Weights of a small GPT-style language model, trained from scratch on English Wikipedia.
Size: 11 layers, width 768, 8 heads of 96, MLP 2304 GELU, vocabulary 32768, 90.1M parameters.
MLP neurons of a small language model. Each row is named by its layer, matrix (up: input weights; down: output weights) and neuron, and shows model dimensions 272-335. Each number is 128 + 32 x the weight over its row's rms, rounded and kept within 0 to 255.
After each neuron's rows, "raises" lists the tokens whose logits its output raises most directly, leaving later layers aside.

L4.up446 [136 105 133 106 113 109 120 150  80 147 132 111 163 147 179 159  82 218  93  94 126 161 150  72 123 163 120 194  56 116  52  97 126 125 137 132 111 123 180 146 133 159 145 195  90  93 181 102 151 114 160 151 182 135 109 126 138 124 134 163 157 109 101 164]
L4.down446 [121 119 126 137 116 109 169 107 102 132 140 156 155 174 132 114 104 110 125  63 137 110 133 136 120 118 140 147 191 143 158 131 177  42  63 181 151 151  63 165 150  69 124 132 116 130 117  96 108 124  88 110 113 124 147 160 182 120 147 126 104  64 200 178]
raises: "ad", "ig", "as", "an", "ec"

L7.up540 [123 122 160 113 177 130 108 175 138 116 104 132 215  55 177 152 145 170 100 107 102 158 112 100 167 120  95 168 140 150 143  91  96  86  62 156 159  77 165 147 157 111 111  92 112  69  99 146 165  93 152 152  97 121 147 195  95 140 171 126 141 176 141 160]
L7.down540 [127  80 107  81 137 108 154 115 147  95 114  69 177 140 142 170  82 134  91  71 115 137 144 113 130 155 101 132  95 122 127 121  93 127 124 134 189  79 111 154 170 104 144 169 156 108  81 132 125 124 162 133 110  85 168 157 101 153 177 156 135 175 119 111]
raises: "urs", "au", "ire", "ux", "ille"

L7.up1638 [112 171 126  86 148  87 159 153 177 150 118 143 163 178 197 171 178 113  64 132 120 145 173 122 129 106 165 173  96 129  88 176 127 112 142 142 202 127 128  72 162 113 105 147  98  86 134 212 150  99 122 166 111 100 129 124 141  87  67  96 151 137 115 148]
L7.down1638 [167 137 188 170  93 109 135 169 141 158 175 127 118  61  88 184  76 114 163 119 140 140  74 165 116 151  64  76 166 139 125 199  62 105 151 125  45 140  99 175 133 120 130  70 160 131  86 107  73 129 117 114 151 115  62 134 121 175 118 151 116  82 112 144]
raises: " of", " Of", "aus", " rate", "board"

L7.up675 [181 152 146 112 123 115 111  79 161 110 115 105 158 151 143 116 153 182 161  33 145 110 117 118 115 147 140 117  80 144 108 113 155 134 148 196  94 123  89 182  78 112 205 126 159 152 159  91 128 132 156  70 165 105 106 153  98 131 100 147 128 128 116 181]
L7.down675 [105 172 140 132 151 128  85 116  98 153 100 151 131 149 109  74  76 101  75 132 184 110 111 139  82 151 102 133 136 138 154 172 182  40  98 163  59 157 182 127 130 124  75  95  61 163 135 194 139  86 164 169 102 119 101 155 118 164 146 148 130 161 133 152]
raises: "ita", "ida", "hel", "ax", "etic"

L7.up1217 [129 114 111 124 106 114 153 114 108 193 131 116 151 124 145 164 107 172 128 159 127 105 177 161  87 173  89 215 116 108  68 146 101 107 100 163 124  90 125  97  96  62  69 108 141 139  93 122 133 154 126 104 146  93  80 180  99 165  84  95 102  55 107  82]
L7.down1217 [ 85 165  97 109 134 110 108 119  90 116 122 112 135 103 161  89 118 136 116 116 132 134  88 132 157 111 144 162 171 123 101 110 120 172 147 132 226  79 155 168 190 116 120 185 127 113 139  79 130 123 146 148 107 133 153 167 123 101 140 154 119 179 107 117]
raises: "ates", "ate", "ae", "acy", "ats"

L4.up732 [138  86 158 164 164 110 149 143 174 124 100 150  91 124 115 185  97 154 134  96  72  54 138 143 131 140  56 162  89 115 100  90 102 131  95 120 149 124  87 109 128  98 212 165 136 130  64 186  93 136 117  72 169 132 139  88  92 127 140 135 114 157  79 123]
L4.down732 [179 107  64 115 171 203 141 115 121  96 159 179 132 190 100 132 147  96  74 105 197  89 148 157 113 209 128 139 127 133 121 155 133 108 163 105  95  88  86 138 139 111  84  90 168 160 132 124 158  81 102 174 101  99 150 135 102 142 144 114 195 163  88 103]
raises: "esh", "enn", " example", "akes", "ew"

L7.up118 [130 139 179  65 150  98 123 158 152 151 144 125 129  98 122 119 145 157 150  69 138 107 144 126 150 211 147 168 103 221  89  92  62  96 109 120 159  84  82 137 152  56  93 144 142 157  99 177  96 112 135 187 164 113 109 179 160 164 126  94 148 115 119 130]
L7.down118 [135 102 169 124 148 144 153  89 155 114 137 145 149 183 124 164 124 122 129 110 116  75 127 149 153 123  74  74 138 153 124 120 162 117 150 183 128 146  89 182 151  86 124  95 119 135  83 114 103 157 162 140  76 149 113 146  50 145 150 145 152 168 159 107]
raises: "c", "ld", "tt", "en", "ur"

L4.up1849 [144 113 180 164 160 123 155 161 123 135 181 123 153 118 112 231 123 111 111 156 117 145 195 120 179 123 124 132  71 177 156 111 118  70 130 134 118 118 135 106 129  94  97 111 167 158 100 106 171  68 148 153 116 133 145 113  96 167 191 115 184  62 126 127]
L4.down1849 [ 74 103 170 132 128  87 114 140 123 169 109 153 123 125 150 161 149 126 116 134  98 126 140 149 127 103 143 152 107  80 231 163 135  98 102 128 128 150 120  96 111 126 148 132 122 139 138  94 203  62 124 149 141 123 110 146 100 139  87  88 131 110 128 121]
raises: " However", " though", " although", " including", " but"

L7.up1781 [ 69 141 134 104 150 146 141 184 146  71 154 103 149 154 128 165  95  85  22 166 125 194 191 153 155 190 100 124  84 110 109  79 154 106 113 114 112 109 196 144 181  93 172  78 148  72 147 141 162 141  92  90 151 111 151 146 109 172  99 181 137 108 179 131]
L7.down1781 [ 98 100  85 113  96 143  94 114  86  64 133  74 100 108 136 116 147  86  98 124 179 147 160 184 165  91 133 125 105 134 123 121 118 135  94 104 171 116 147 130  54 126 112 119  94 176 113  82 107 216 110  93  28  86 145  90 109 161 115 150 161 145 108 104]
raises: " issue", " project", " event", " operation", " device"

L7.up1267 [160 177 186  91 181 165 118 117 189 104  87 204 130 101 109 139 128 107 117 111 156 174 180 134 123 121 125 199 108 115 154 155 151  83 140 167 159 185 185 129 129 146  56 117 124 117 118 136 150 111 119 206 160 107  84 145 117 159 103 135 157 140  66  97]
L7.down1267 [172 114 151 153 130 144 131 126 132 146 152 171 133 133 155 128  86 121  65 164  93 105 126 137 108 136  91 176  97  73 117 172 147 156 110 140 158 119 132 136 122 217  82 104 103 140 117 167 175  96 113 127 107 141 106 113 146 173  53 170 156 158  69 137]
raises: " known", " seen", " taken", " made", " used"